config = dict(
    vocab_size=4096,
    rope_fraction=1.0,
    attn_scale=0.0884,
    init_std_qkv=0.0195,
    init_std_up=0.0195,
    lr_mult_qkv=0.7,
    beta1=0.95,
    beta2=0.95,
    decay_fraction=0.627,
    batch_tokens=[32768, 65536, 98304],
    doc_mask=True,
)
MLP neurons of a small language model. Each row is named by its layer, matrix (gate and up: input weights; down: output weights) and neuron, and shows model dimensions 80-175. Each number is 500 + 25 x the weight over its row's rms, rounded and kept within 0 to 999. Numbers have three digits each. A neuron's up and down rows have the sign that makes its largest values positive.
After each neuron's rows, "fires on" lists the tokens most often at its 100 highest values on Wikipedia text that the model never trained on.

L3.gate672:498496463502547562517472552447489543484496500523526477485527447498504516463575474530521521502491527553466504513468487509534524479526487487474506511460495497495509498473516476532478495474506531499498524474548537528520517507487496495554510526471433538518479483457506519530520489483510513493
L3.up672:510505505519488457533487504530526500523549556512482497490510515527521512497526503508489473511498458518489555560473541457496544512530519469527523510484518497561529535478432516526476497495522515469498515496493542509481480507443508516468528506503485505505557544493457493501507515516496541522
L3.down672:485498519494475476509523502506481450504482490501502502547526517518514495523475472498523498510494441513472496469481485459495517503541522514472486472474517460475478462494490491526479516476557496505485485558484499552490573502479467518504518559522504513512496518497489492518475472491464521523
fires on: "c", "t", "ady", "ost", "ur", "le"

L3.gate887:507523523472453510501431497527519506514500514430498503477493436485505491517498521495535506509509477485460475512459503488484525501508504502486494515498498508458492516513483494456548515511511465510469491543534527469496464478448539501489547499552484501441452456517480513534473508464494474516
L3.up887:526455484501477477508444490487514476469534518483469490518496501492455476528540452497504511487461493526483536478496480468500526498465485549459551523516495433491503519547533467484496478517482513460499477500526517476461475525463531502459499469515472476535484534509526477521511526501534543490
L3.down887:506483498484494454585508500467524443539506473512505525511494499475497485528541471527516507497485472477499514535482498519481502506513492492488505555550494514501484467498501521503465482452492491499498505524513466467536521488495507436493557521504552490518468512515490496483485489468469518496
fires on: "o", "ion", ":", "ions", "s", "ay"

L3.gate771:512491490465483509530505532498513475495499498506530524421559556492453504476506445513517525530511509435490470488527506499474508514475523498496551521503473519486491495483477467461498493499506487490501541479521533512481484515510502496510468551477497539496473497483454513521491483535530507516
L3.up771:533556511533483501493526505471498545516502480484473464518515514512532492513515479515495461491471477503500482516464511490483535497508501501510470551496486521516483481476507521478452521531532504486448503479517512455524478493454501467506474504516495551477471477517503471478557545495501479489
L3.down771:506516538530514482480515515510518486490493515488467532518489467498540453478459502461476494486518500481521490506497534500521506532492517524570517499532522494521523473496515431479494520536490470471499502459489447491505487480493502490514463442497494481533497497488538582507537480537446506498
fires on: "un", "ar", "in", "b", "od"

L3.gate475:513490492513499525512440532503512488506486468491509458459526526481533512535470532467512471544506489500472494544492513520485495543510551484470515532470507467493504521520462493521502482498477465490487492473494498463513491509512536484458514511492470494470487472490503514496501461489484476489
L3.up475:510480550507511527456512487504484541491516519534529510490494474477484492517526528482477465517515483484531475510522526469524497471440515579517448498479502493526518512499516507495490518507479480509465485499493508490518504505453500481531490528540489498481508542531465514540530484481524504505
L3.down475:487516536518515485532508468542492506523510499541499490479492533498518500475546473485503479467480483496521516484499477510496549462501523510516439502537503517531516452455520535489493483513487468503499520507507530499519515548517468485534478520496487538519507528519525491510522546470458498496
fires on: " it", "one", " one", "oth", "ost"

L4.gate843:502528512495497500477498471482474457466506481504521451493494490459468525525504487531508516531539462484503459470516514510443491486518499496510530459515506500469483463482536455507510470495501540503527475534512546491507501527509489538491516521477462515497510475473509530579492458484466480531
L4.up843:490496528531484472488512457468482515472495452485487508492499487478471539511497497521483535505565489505545458451477541483524478487530485499485474514528513528503506498472490485501542458496500518452483498501470501519520485523515522493487465537499477510490492476473486527535481488472489449557
L4.down843:511516465502520475473499493457507515499481516483480476494483503515491508489512495505462502488490501495532492526465494466504523492482482491550478504510531487498509539476525469512536490513505501462504471444467484505490534504466520460545529474492490455509503513508498480446473472492526483465
fires on: "st", "l", "m", "al", " not"

L3.gate62:532503523494501493522509484562482472470500536507538484500543520519509506469488516488532519466504497518493523516476527521484446483524512464551475507472506496517500467468524474466470513489483478475531527496522517487481523548536496480514497485498521524466499514521544539524488512551498483497
L3.up62:447499486431516478556454501464478549501477514507533502476509509502501536546522506493484493507505512473485466501497533496526519526486507473512481491466480502524506470516498515527502516477544507502491486480517480462501475491485497544458476496526511465479497488508505500542519497512515543509
L3.down62:506504471546504495495485527460499485457489523505490515514511481509522490462502515509510493519533464438490507489500529470521475468519505486522561497493477470492491467501474491520446525500480490459489451518491483473491483457462500519470524500487479483528487498475495501508480552543491489507
fires on: "c", "l", "re", "a", "or"

L3.gate581:522482475490517509500517503525473504497537495503490521528507479513492498503535512503518502495463485500482526570446537454488476491500526503541467512524482537519512524476517510508507500480453471502542474495481498471472481523537486475489452537488442516477503501495547454459500474558522535474
L3.up581:488525506460510483473483507476493474524515503493497474507532473442494509536520467487501443440499517503487502509490479476500494476491547508504500473498525471468457475472509469459587479541507515480550496496514504501515520503519472488489491484535496530502490546531490498503473503500508504468
L3.down581:498504535494511470484470520523512511478507527464461483497483490459485487530524530496505502508501513515520477477493466478519503569547497516470547492495533504454550508465506438469483505526526496507497517513506506519490534466488530526476473511502467467530506454500517510470520508513477486499
fires on: "ai", "em", "ap", "ok", "ion"

L4.gate344:531509541506491509539499513492514509505546475467460450491492438510527522522501456495468500505513509493498497522561487475460501466509510472499535488490479512499490477547520477506497497545483482557520495477483493529473551489519473507510505486499480508536488524467493539546459485531477458473
L4.up344:507517505530516525519507476532500487483490485482478485501478526470434505487454510507492481497530493471534493520504499503490491496456507481529509438510516510501493468513459537563533525503506523473475541480455519533540536515538477525479490509473507453485553517534444515549549441459462507552
L4.down344:490509552535513485480543496501528507486533496493482509460474486512461524475506504501498496455532496475485506475481519512434494504479469501511477493548472495484499508516542479497506445474459474515510498514508496522485494565455500476536497493530519536513519491481511486496471470540522513516
fires on: "l", "iss", "m", "il", " the"

L3.gate630:520518486452516508499461535495511489497497523492479470570465446476475514520513530515505496507505453523490496525476532506490497527501515512555515524491511483489413471495474505514535497532471538474511536515524531499530485457491517486474517478498521540444453490508494511511454515503434490500
L3.up630:481506505501513498493504521520509455514505506500534502518522482539525456544493525489473528486449479538514510501502426499504492514483526526491518471530503515522485563561525524510542461516514450485484465515492508465478475491474514474523509547481483517485482435514518496520475538472473492527
L3.down630:484469509505507499511541477478503511525478497494499497528544537537492514493488489497496539504495480527474514545509472460560542486545519493488534496537482504468558506512562515545526511506529509469478509497487490509463473513502523497486498530518493503488501507513531480488516538490532537479
fires on: "i", "O", "ion", "in", "ation", "o"

L3.gate1018:534487502479510517526465474514508499463486463549522476464479498509501503503498495522481503518508499497530453484516495501484460561527523535492474473524499506573500518520477491532507549493503518508528530527494501519476519513472491492522504513497514497494508565499507521493520510486446517516
L3.up1018:480493485501531471502544494530508484496520466517494474494527516516515502481481535468448468485508525497515489513539525522527479539519468532511449466479463483521517492491475537481475480477506500505484505525472530497528523464542492467462537480493530483464525467461507494438485527438491522507
L3.down1018:513520493541503507498462510479490528545506508524480511488485504457441522518501534514476498494504518530543488503488473505528514493528525483506480532488504479447506488488516459524498492492565500526545486541527496439467504513492472514508498519488441496521493505528518487532482497506502488527
fires on: "ch", "h", "on", "ne", "m", "-h"

L4.gate618:502515426482504539493464471465457484458476493508491472511479512502489496512477494467535475456515458523505492527522509559483445495512478530493486493494493463466476477447498504492513499489514490493544504493495545489538522481481516508504460491489477541518462468539486485482462477520502522494
L4.up618:508533525469453538487483484470502500540497496500527519485459499484506524549530489503531515509472532504475452506470488491479491436504530481521513539474463493540512498503520486487515484535516520481495450455541525472524488498508533488479519525451516521515491468470455525452496506450492509490
L4.down618:460491494448482503525494485472520530546457505511542516518506542500499470504532523486467514525485483520528486487535504492481482464566520521523531483482515529475528533538516491505501455536473540490520492537513531464496511508530560538486519490503511535540527516480442560490485489520523509467
fires on: "at", "art", "ot", "ad", "le", "it"

L4.gate956:511492494467510492481497470506493491502520477532509517475513473470507460523516466507505488491464481519504470540488461522483485499528496503524459501513475510457507497501494478513471500491496513530522465520513551533504472508464465480548474496523510518471490513521514444531470515520518522479
L4.up956:547494488521502496516504502497584495522548467531497526462476528518505517518516491509467485466516484482504495495522466499503452495483479524513468510524445495485529498529452510483464485480510455491481486488521518528497521511500535469491459518498506469481530526512577495501473499482549465468
L4.down956:513494517507475485489538522473475497494501492477499484474550512518519444520553509451534490503499495482468484453522499557542498518485460503503450494518445471538471497480501471528507511484490484503533435507510521521486502520502509540490456521515498484471503495485459535491525514492487522498
fires on: " with", " and", " but", " so", "\"", " for"

L3.gate874:461498470534523509520469545507512529482510501486526519488448504488466508542535504551514448535520447509463490484483504544462487480490500531514541448483539520483447513512490505454481490516518472502465488509481509524475482486516476477527507491476490482518559492493529536490485533510522479495
L3.up874:541556569512537512423475507482452509510541489539512544474525481501487525547512505496491525522519520520511461523513538488498516485452485522564482467499498474508463507514498509551467538495519515510527495528563466494500522456514501410514498478492448561476504556548500477462497494491528503516
L3.down874:493506490457481483496526489440504477484511587515506493494532508527487474493507455473505493504495492474495449476458481460513466506536484518511510470479520494511531518507496473484483518428478465493523498519466502491482510489498520490497481475473511498485477492551463507455497475469529506489
fires on: "ing", "tern", "ic", "rom", "ond", "g"

L4.gate875:478496505492469538500461516475477497483508476517472496485491442505475513520512539503500529541483535450502498540491514503488473472504511479519462474491516486480451504527484509505521473460511475521502484497515514483536516501521503495515507465505522472476490480503508501479497496490458518511
L4.up875:483533493500524525540501482499468524515522478510541527477501521488461537488491476475497541516532474516500503499479562534497477497489456495504528510495512532499481495515528483559505476468491529507508523470517469460527510544528481532455512554523509477487504476508496507510543527525453515498
L4.down875:501531517513538482488521502550525491506476483497489546541479497460445539520501492517533476486511499525507514500505547493470476515459547505522487513520480536523507517500488504523536484566492531516456492445488485487512532507450489496480512472479504504490497489487518514524506525491510501469
fires on: " an", " for", " a", " or", " in", " as"

L3.gate653:456539489496484511487463523509471474484498490480525490518497476432515524479517477525526490528494505503501495524459499510493507491486498488527494506473532529499495499545525486490443498555503487507533512539531508492439526482560509515501536493498502545497447483539518466546484507487473462519
L3.up653:492516525487500537483500513513474468465494472509495593522474503448466487517506476493489531469494486486465459492518516504496494482497475481556493515515501486519517522484506549509478518524493479513557508498497479520495539483465487529477514443494521549505453504505502481527540474493532555469
L3.down653:522510477501480523522493499524508518514511539473523525527478510518515461502515512457572496477525490475487475494490502491476492526521492488502500494526529537482500469505503489503537508484542458517520474513494469516485541502525498476540506506502493495496544519531489479507442479475522552529
fires on: "ing", "ic", "um", "ok", "e", "ix"

L3.gate623:514478478498442540507501511484522492529523521509511495453466423486455510509527522478531516472480482490512480515495505522500449502477514523472492508497495490463483522492526524498458481483498517477499511530502524521519500533506536471479513432529492492467526489525504492484476515496495507479
L3.up623:483496488515486484476525560466508444492524523543457472487518504462511451524495498479493515492500544487514522486473479490514500451498491483492474467517509508532490523519474512459519531471487508515436480474478489488520505535513497566538501497511515542464473460503514519462478530486476537526
L3.down623:520506511494519499485544511537519488480467508486503500475509482478513517494502487515476510520547540475473476474510481482544498536513550523496497471501498492477534507469507486464499490529489504524478545496547452502498509475492487484473529534496453487536478520488519574484477503513454496523
fires on: "h", "ic", "ed", "'", "ated", "ant"

L4.gate466:508521496511489521541487530466532521470450473503473476477464506482526482489490521544467464493513484507492459553599532492482474489494473505498494484536495499497519504489500470493465505507511487517484480521528508533515467495446488511461482480437491552495529502525489502506464493500487553475
L4.up466:521492475474523533477437548481493484527492504483513509504534471490515484462487534527512533442489553479498489469490511557527518500477543488498482502512508521477477484486517493486498493505501519482502517545473503501569517468532487512515534511498501481525458526515538504527484487468503499562
L4.down466:505472497514482513505558512458505503473469474500517491475494506495507487485436497487526453526518467465472469533549513469460529522503552491494481483526484494478528549468487471435465524534556462492519475555521484537498501468476493503520479497466488486520495542554482514490490494491486506519
fires on: "ed", " following", " on", "ated", "med", "ab"

L3.gate1:484477488506504474544490473508509470469511489537534492482514505498479505490505488482500494473508509512469553484525506495500457501573534489494494512494500534512510490444505508524478508510510535463517492500468458468469541463491490497523534515512503465522527460543482482510469461520475495514
L3.up1:475502498494478487538531481499501430490536448507516519485516517506449478508460521500453502493502441492487501504492526442507486477515476491538526476504466512517505494497456523520525501527516487515463511528492493500509495500475491532498532522481496511503491510486511531488490510469470468480
L3.down1:538460474508513504488526533466494483487489469535512504484491445539478502545514463533517490478438483526463486489478525514521486510462464510469500514559464523492475493517448487496503476473506511501514472531512495538477527502495492507474521508500500510465530503513477531510455502463445542500
fires on: "ar", "az", "al", " named", "ript"

L3.gate131:505486483508476490476479525460503485483542513512484489524512525522504546533465531470537542509563458528509429548495513534479514506502515436550522502485511489483492480538500493496497534494497551491507519528533513516508546548562447485495464493516482533484562491480523500521513529526509510498
L3.up131:488482500506469532503494495467514544484505526485491482482520511511489491470499521495483531448519540483494495518473485465492510459472514489486495526484490503489485513504487528498516513509490494496457476470515522495495498479495510506482502463510492510533512513531511509510481477499508508492
L3.down131:460495539507527526500490448487498510477479512494487496498481524516483500513508482454510516511515526515504499492529485490519577492535513492514503525467461541540503492477452501511486505494480484513512512490503496473481483493478517517494463477533524561555506508483504522478487533531506491532
fires on: "ly", " first", " very", "ant"

L3.gate937:521493518512456506509515529493482469452519487556493474505536547513495485511513470495472516537452523482472512476501486518454486498480486509465497512513467463479531498499522508495495528475511541515502459497504505520551481492490483492484494499524470513486463505512458498510505509459507505494
L3.up937:471476518498505465478480504493530510512499513473530562514428535468526504531514494477515480461427510514493548551507487508494476553477511513515520509513515463490515520491525470540516449509526508507531457522454522519476467532477505469483521505506468530494494521516487516495484486493502492496
L3.down937:479524468441489503483497488509513469515495521510477514500477484482455498466521483483500487503492502488488487507503486510528488519508470494517495495510509493543508486431496496473485517463514472545497515471515484493494502528459496523472497471473490477501467530521582452522477509469504516500
fires on: "ard", "ant", "ance", "ut", "out"

L3.gate107:515481502532477502523489495430511510474475530482499507468462474475479500489539481507445463471513505523501495504507488488502509503490527504513484523502509503490506527525516493488508513486506528496510463485507526485505496487503487491523497495502510539481477491547518510511477506495516540508
L3.up107:508470473462451494504502499498496555504479509521433512477453504510490491458525484546485481524529496489540483503534513491512494481507527523511479489517511461525469543520451501513510523506518494492519506523500466459510546474533518459515520473564537539488530495506486556520471477510470533514
L3.down107:461495533484488524517502531485526459478511504451530530491535512490537440474477468495497515531484494444467518579524519528500562492501488504493487499469466449508516497495525524498487533456492511497511489508516528517508526502506471483496490545506465449456488491542504514477484519520520537508
fires on: "ly", "als", "areer", " stat", "s"

L4.gate574:514465516519473517505524501480476496475484506495500493482473502509542494448521493485507468509525487518517462476528522477504481486505475458488495491492497492425481505495523479484477480480472490542492508529523498481473546530514519445476466535541495509506496461489502476501462469529496492493
L4.up574:461493488475474496539483470477491529509515513524517483526529534474462473495527454505446494451558509508462485537480509498472507463516505508500551512462530507461483480501514484494489506536503480486485514509506496505530519524475569553528515484501504510482514531483515524488468495505520464488
L4.down574:503511463494462506499501474499520459422521475467490497475494546473487544466540466482480488493523497529475517556499489449507475501515497504494455495490507495478492531526458518489524487501509490461495490492465494500513508510512494468520490446497532539494528495519522539554502536548485497498
fires on: "y", "s", "er", "ing", "r", "ed"

L4.gate708:487469503499487490521531505474497499518486512545531497534491470501516462506508480470466517491479504481485448488530538509498474457471506483477520483470477519452515522536529541473501539500441531505502494491472477468467480543522448481525510506511488482506524489493452470503453474532500520513
L4.up708:487518505533518425522515533492541509443526497433519487507498508493513521476535473515446533511500518538480546485493498518445472474505510492466488506480504449475495516465470472497512481506529512526498531513481509501519486498485541556466490525539508495472541503521498472504448488489521465522
L4.down708:505491510471516444471514467490438529419524524501537522499498519552463524495469521480497533529554508482476509457567521475556498487483505506488496506537523503537501468520523478490506471485483459512506507536451474476529493437495523508493473497511496510496470495500507467513510499502522495533
fires on: "ed", "l", "ue", "j", "r", "k"

L3.gate99:501544469459533534523500510468474483477528521516490461499509511488490491480499522535473473501506511482489486467525522512518511530520453481445518548498472494493478527496515500539493513571550495527531542499507535484518531536552531498494521506516509507459460491522521470485497479462520499451
L3.up99:570475496468470497483527509480525510507527526459514479500487490470443499575517489508475520481505482532507532444497515472512513474504515531453496475537507493530502483569484523496529462507526486511510471510504452527480458493522505511507440492491477502507520490543511482465464474468503508463
L3.down99:512503490481499539507481487522506514481521466495492533490471518500506507486483509553532497465515478471504467497477485507497483519496504474503531546497497491473482474490475521439479460463476505507476496497528521517522518472495525521523529496500473500490519482477505488491471504507464517505
fires on: "ad", " place", "are", "h", "ou", "z"

L3.gate458:536513463477488482489506507460465480503511481521482506490523512508549487456448479490514498510532482485513476499508499520506490480487499506550484489444463512541467483523511512539485500486483527497495501523490463481484482491536494479505499487454442518488523490546476516481501456527508490501
L3.up458:518484503502466457495525462553497457494448497451528486485447519485492501496483518475492469487518497514500441475465489502489497467500530477510501516519467514501481540539505456504464524490527514436529507509507483492486482531464515494458530479499490452477438496448498476472487500522501490505
L3.down458:559510518527467507499519510488539470512502500517469528520463519500529482527447504499491514549497496546510508518487495479535476460484508442534455506513500501506485507515504460493512524502500492530452505499528487504466500475492455508483516429486447479514503476510517471543460490528485488517
fires on: "ian", "and", "way", "iet", "mark"

L3.gate11:499465502485513498511452530502499475521561558493525539497550457480509528528549509506486478581492477524508456531503535515514540512544536501459503475489487482498492513505488511476509469471509517517542490484541519506495468503507533484478489501513492478549560515488534505493508527499508523475
L3.up11:483506484497515492514486498490487516527477476512487535472487471520525477496518551492533446520503492461493470464536482482534490436491510523464495543560467518499498491494539514504496474517473517502488466481510531509510485502502486520520506498555483536500496507508484557492554474480560446516
L3.down11:522493522476502511475525503484509456487496521522507499501485493472481468492515501512520493517522490492459515525484481489540465512487501466482507462465533485494477512503497494543457450484485456490480508492516490494481498483466495490485499472446526458489520412499505522550476546453443548475
fires on: "l", "j", ":", "f", "ob", "b"

L4.gate690:478488483466529489534483517518494517479511442461507565480525526535499471513543479499488497525495526499516494473490501518485522494542551520510521482534517505521504551537475475491476516498506522532490477490478529481496517503449477497539518479518474520511483518538518515477470476488471508544
L4.up690:485512518510511532504480478533491502504507515495543475493524514525481471473484482483484497490493545517511450489473466461515508484506489481541458489488488504487492498500545499482521497551512469475523469513509495486453493510493470505483488520492494487494551442519493522494514468467487541514
L4.down690:474464494512551499512510492508465482523510506493509480518513502485490523476465476517507507536498483457479490501439497537515478491503477463526534499514486469478516482541504505480484499549554468517517527515520476508519483473483509522456506484487519519514490458473487503488508525500495525537
fires on: "ch", "g", "ne", "im", "ent", "amp"

L3.gate460:481497523457510548526486514505470510504449481511546565485468499464484504513501474492514519525530504485497440483529469486493464508495516499547519531469453485480496507529468498497490495480521536532488466456514551514496480471523502489487515535483496523514495500518556525480457529505488497462
L3.up460:480490469486532511511483480475459502488475488493520455486488502509467518472544536496512508466457488482447496485456467495506474509481475509463518501508481516514508536499445518490505460549538472450483541506518500550505492492477496468483504515539496472512538500482497466482526462542479550551
L3.down460:531518484515510502495537473505534472485524516436520494486485490483482512505523493473531493509518483491477506495467518499545486491546508530467453523477503522475528471501511486527500495505457470509476494502525495521479458487509510550472535532508493507530523476532515538535481530461479527467
fires on: "t", "p", "u", "f", "s", "j"

L3.gate476:447468467534559509535501446482512502512484534530507487473543497507498535458512504488518516476505520492518496487528454530531475506533510521548547513529473536526500552509473499528463480531506505525543514498498510463462497556500484473479538463496466478501508511512507484515520474530500526504
L3.up476:487450525497496475495516485524519481533537550479521496476544513515526512480524496522504496495503514500512472509535500536463473483519490519469478427501510507522488565469520503518505490521536430542524513513468542484496505492511474529478471490544495517522511537506494486509486474455511479512
L3.down476:514469511504487498506525500536495490503518474501513498557510458472482458477496463537500499547520491524471508509503504445468504522459488503491501475482499508501458486489501502514534473483548473478470523513472498490472474457552497465497507521499520504490500517459516479530527492477490499457
fires on: "g", "ot", "he", "l", "d", "n"

L3.gate689:558470485423491536506437484507467506511507514555491469535458536459522491501501559489530510536523489529502469513501547489453526493526503494555476451510514529476493503510530516509494530524469515525486490499547522520505517498518487517485453479492506520511522482496509495516479476521500512474
L3.up689:511525479502486510475509512486512494485517516384510451476522478509453518523493508479517481466498470480450476510506500514520525507540471499529499500468509527498524479515498499481531471528510500499539560545479511480506481496499474514500545471494471485463518518510486525519542558509493476448
L3.down689:511508487505507466489488503514513498530504519514531502522512528512492475515472514504542471498498558511499450467494526495519522488483536486481514499448529474530503482511482526519520507496495530501488502489482445521525504510490539495454510465519523479531501486503491511479505520495490512490
fires on: "c", "l", "o", "at"

L4.gate972:549527447457495509527515491508496500496474491510509505495487484526482509464511493497496494512479499497467521514492543506476505510474508450504494524533537556453456475526489501460531541518486483482489532475524502518527521475495474523470533489496488498478503502441524493475500519544482500459
L4.up972:533526502484561509458525514435502517481493499473497477515532454490485530484522462517433502501487511486521523555501498504510510488481470469473506514493483522466473492528507475455480512527521504471534500440477436505511430471469530498487527510449496479501560509477513520452471476503505469470
L4.down972:501494508483508503515487450540534540524488543473507471514502503514496501463509476542480529509457492497499501528546479493585546453504457494499512517498508527506493433505518476484513476509451498480485549501519505517475469493484497498504446509481498555454506474467502494490514504496519507515
fires on: "h", " Wh", "ow", "ov", " de", "v"

L3.gate534:578449458495473537524501514492498493498538521489470499512465533499503538485553500487531489494497511502522456479525513520514470504486524500498490486503471514496483491502514484534488528536473491471506506548571486523496497485547499418429500521494514549493541493505489493518540494485500498464
L3.up534:536525503490476561500502518530499526484533569445507465524518506452511541478506504471532505485467533505523488507522516522481564493445520491529507485501496521509485525512528514511526496498528513529486461503531467511504430514461534477491475523468541487451492467536519533495498502496518494478
L3.down534:487527501523493539496487510514497500480543494510485493521514525478463507476492484480479488526454521492514498509505552503476506490474553496464490495466504496504485453495523506467498486527503463469508494469513475494545498478486512480516505498503520474493484524478512518428549499461520487454
fires on: "im", " wh", "ly", " very", " even"

L4.gate365:493513513453547561504483505503496510492468496525515541482509508479444480485499508503509466540497478460476494502514497490486531484472502506531511491475500491462487497496552525486491511510465492558493502507516504518478524460501508538533468522493490519512513524469512457460482462503502517470
L4.up365:472521514506508475492508473521552463488540507483488563519427525501531468473506526467513458512499442506503507485522515491507545462516533496492492526525475482448518543507496510486480503550496510482508533513498512516464439504548421485481523522467489473547491531525509465511487499481472506506
L4.down365:495507487526492510517487512505483499479461504479500513509532476525510447480514515539514463494511493496482482453490532494537467499522479485489519518464502522505507463523512509481491470489455505505503504538484527536506538488455529496482510491551484478501477494544521486507464528532520518469
fires on: "w", "b", "ur", "an", " record", "c"

L4.gate382:533497492487460530496501485515512528506494464538526514483452560517519503463521490501538515492499519524544498489501504528492482484496493512487494505488514494496468523523471458502511533533497485481500543503472489484517494529510483457480462514503451437481506487501499516466512484517512495498
L4.up382:526467509470483474465504503511567514468512444474487500470502498471501492512481524479491539506524490482510485567506516516483456479541518560525475524523510514489494535540462503491505477468525524489539501484515521462492499539463541509512480535462490562493479531533500532473499515500499526467
L4.down382:511487443535486472482485535475499525541480539513550509465505526511452505521489501474493533531476479427457530543505484511487499492515484494487558493464519499493515514507463533463501493459526529495513457574537507487497527484514505519486491493495508491501564486502511496509500489544485467489
fires on: "it", "ast", " by", " with", "\n"

L4.gate108:528470462417525500514521486486467543522521494487487501502502499473542504495497471489517537436556463505444455474515523513501479496533478495508515521470515591483476512464512473517500521496499488497541503425508531524517477491496508541469518479500504476450490466529481487472486542522530501455
L4.up108:498533460455510498511500513428476503508467530513511436511527479503523494540506494475485497488467531528499513515499561506497540505493504499533498470477491521522487483522536467450475495541463502497517449484535465493477515519465510503512468486496512566501532496487511487518466522529530522482
L4.down108:480519494490512471511500518478491526520478524433507516501488527513495493481523498541519489525546477477469464496528471504496500485523564462498504499520521537501469512468539506501455494473515476505489498523487538462519475481513469531488540481491514482448472509506546502497573536501506503483
fires on: "h", "le", "i", "s", "el", "z"

L4.gate87:496481498482484478515477529477493490470451486503496487483522479546509501507466521495501538471482508510495477527474492472516473520508525463520538478475512543455469513501507518427464521460460504466497498473486492531469535460499489482496503497507497521451473500542514507545492500501483481472
L4.up87:529536497468500531519527470503522484501472497470536484514498482468514511491500472505476474509503552535492505502475502482472534495492531520493507481532545454482524501477545467502504485503490482504478509543549502485517488504511502528480516475499487521475524504510552515476519501514493478518
L4.down87:510508515549512533524512479438485486508488467480483505494471484487485525532506533522468520473508526507522505560484495470461519526496530521473503504508494494497496534543529506507455537519505535465525464476514525479511489518528527498516499509473525504536489515461473516522538509482510516471
fires on: "ed", "er", "ived", "ended", "e"

L4.gate683:521492502443533498516483452526517514476544505498486507469471500478531497500500490535477512493464522454522482492481478546478491495493530467505472536479527528494545512498532508482457513528513498534530513486505503501516473511554489476498497488516476479491518495490473524469526502484470483521
L4.up683:512447509471484493515509444490500505469500486500507493475536488506465492506477483510491505482487549481531492495468518506507507506481518526535501534526538512498536506514495519505454513478552501531484465516557505526510507498534482459492480488511513528533483508507490520443509500517516516513
L4.down683:473513539479471477512513501461484467444436464492471484488525506533511515496435444504517487489477483526515489526495470471509556472469460493482423461551479474501501495524493495491473513506530563505506499489460526501508525501480539513512504511543474487453511499520525514512522471490503488522
fires on: "ine", "est", "ost", "n", " first"

L3.gate832:523506475523535484514510504521521478544530473523454519479510554505519508497449509514493492487470507540455482537470515499514475516505510502527503526453503523536497489474510505507496493448505487533544504518558519521533432525513509533508511497500504540450519472491513498477498542496479511474
L3.up832:469529500487537487518554506469471524525465510472503442462506504538467545504508522529520477509489469457513516466516458475506483508487499518481487529530491483479515518503520519455495503543445519465487518461471480508496488519532509474464494481462501486497533497474493540529481517509529508486
L3.down832:488526470520490491481477530500506499484507527474492487524502522484481504513540476498516492458482484533562510517454550490515534492483511547469454464466469486491497504518533457518515499487538499524457481533517516434500508522466421506513513450499470494504527511519527502477524491493496463483
fires on: "m", "h", "le", "\n", "em", "ar"

L4.gate654:505496512428475535476510533513525467481483492488522509531490474502504488525539487511509468504480456516500514463499518494465479536489545448509476478513484513485461485488519459462500471496469510530486492513508527530461481484533483446508465497515535488512492463494560512481513491496526503509
L4.up654:483517497498477498519531557501460528491474520492527480479522518515489523496529471510496486487507433534506481509507519508475475478446502492541495471500472470490453500502523493535497458476506543516504472529549519511503524486501527476498495513534504523478497499467539483487503521498508490498
L4.down654:518511557476498517492487544530494494518490493429544464501510486499477484491553482479473511503487506526501487500530514517525485538508530497477464528529482500483482544499543479504494506480457511531510503515527506512489493515500500514526502498474503509482479510518498492476500499490507471484
fires on: " and", " as", " but", " However,", ";", " although"

L3.gate286:480483474473512492511480478521492494488483505464499485488482487511479488494501509491543524464517472466500485481476512524509543505487523482515520481531512497445493474510476535472466508471500537494484542504525492544459516527503445489511495486522477465500512466465507506476477468545503498528
L3.up286:502543523522532478497483467476495531460511523478494508503506477501467523453519470539478482501545502516487488539514475510494528536516517516529516490453518491515501497490518547514496501487544530515495514519558502498526468506522502489501512504546495485492488527493510539522555520498509524578
L3.down286:509538480495514451487528464517524501493437542532494484513511470486516498495487449490514487546512486451501512523519472466479497510486518485482532489471514484516499486475464491490520480537513519491512508481523473526536501493514534507510545477492456482501491489508476469446476489473520542461
fires on: "or", "b", "le", "c", "d", "p"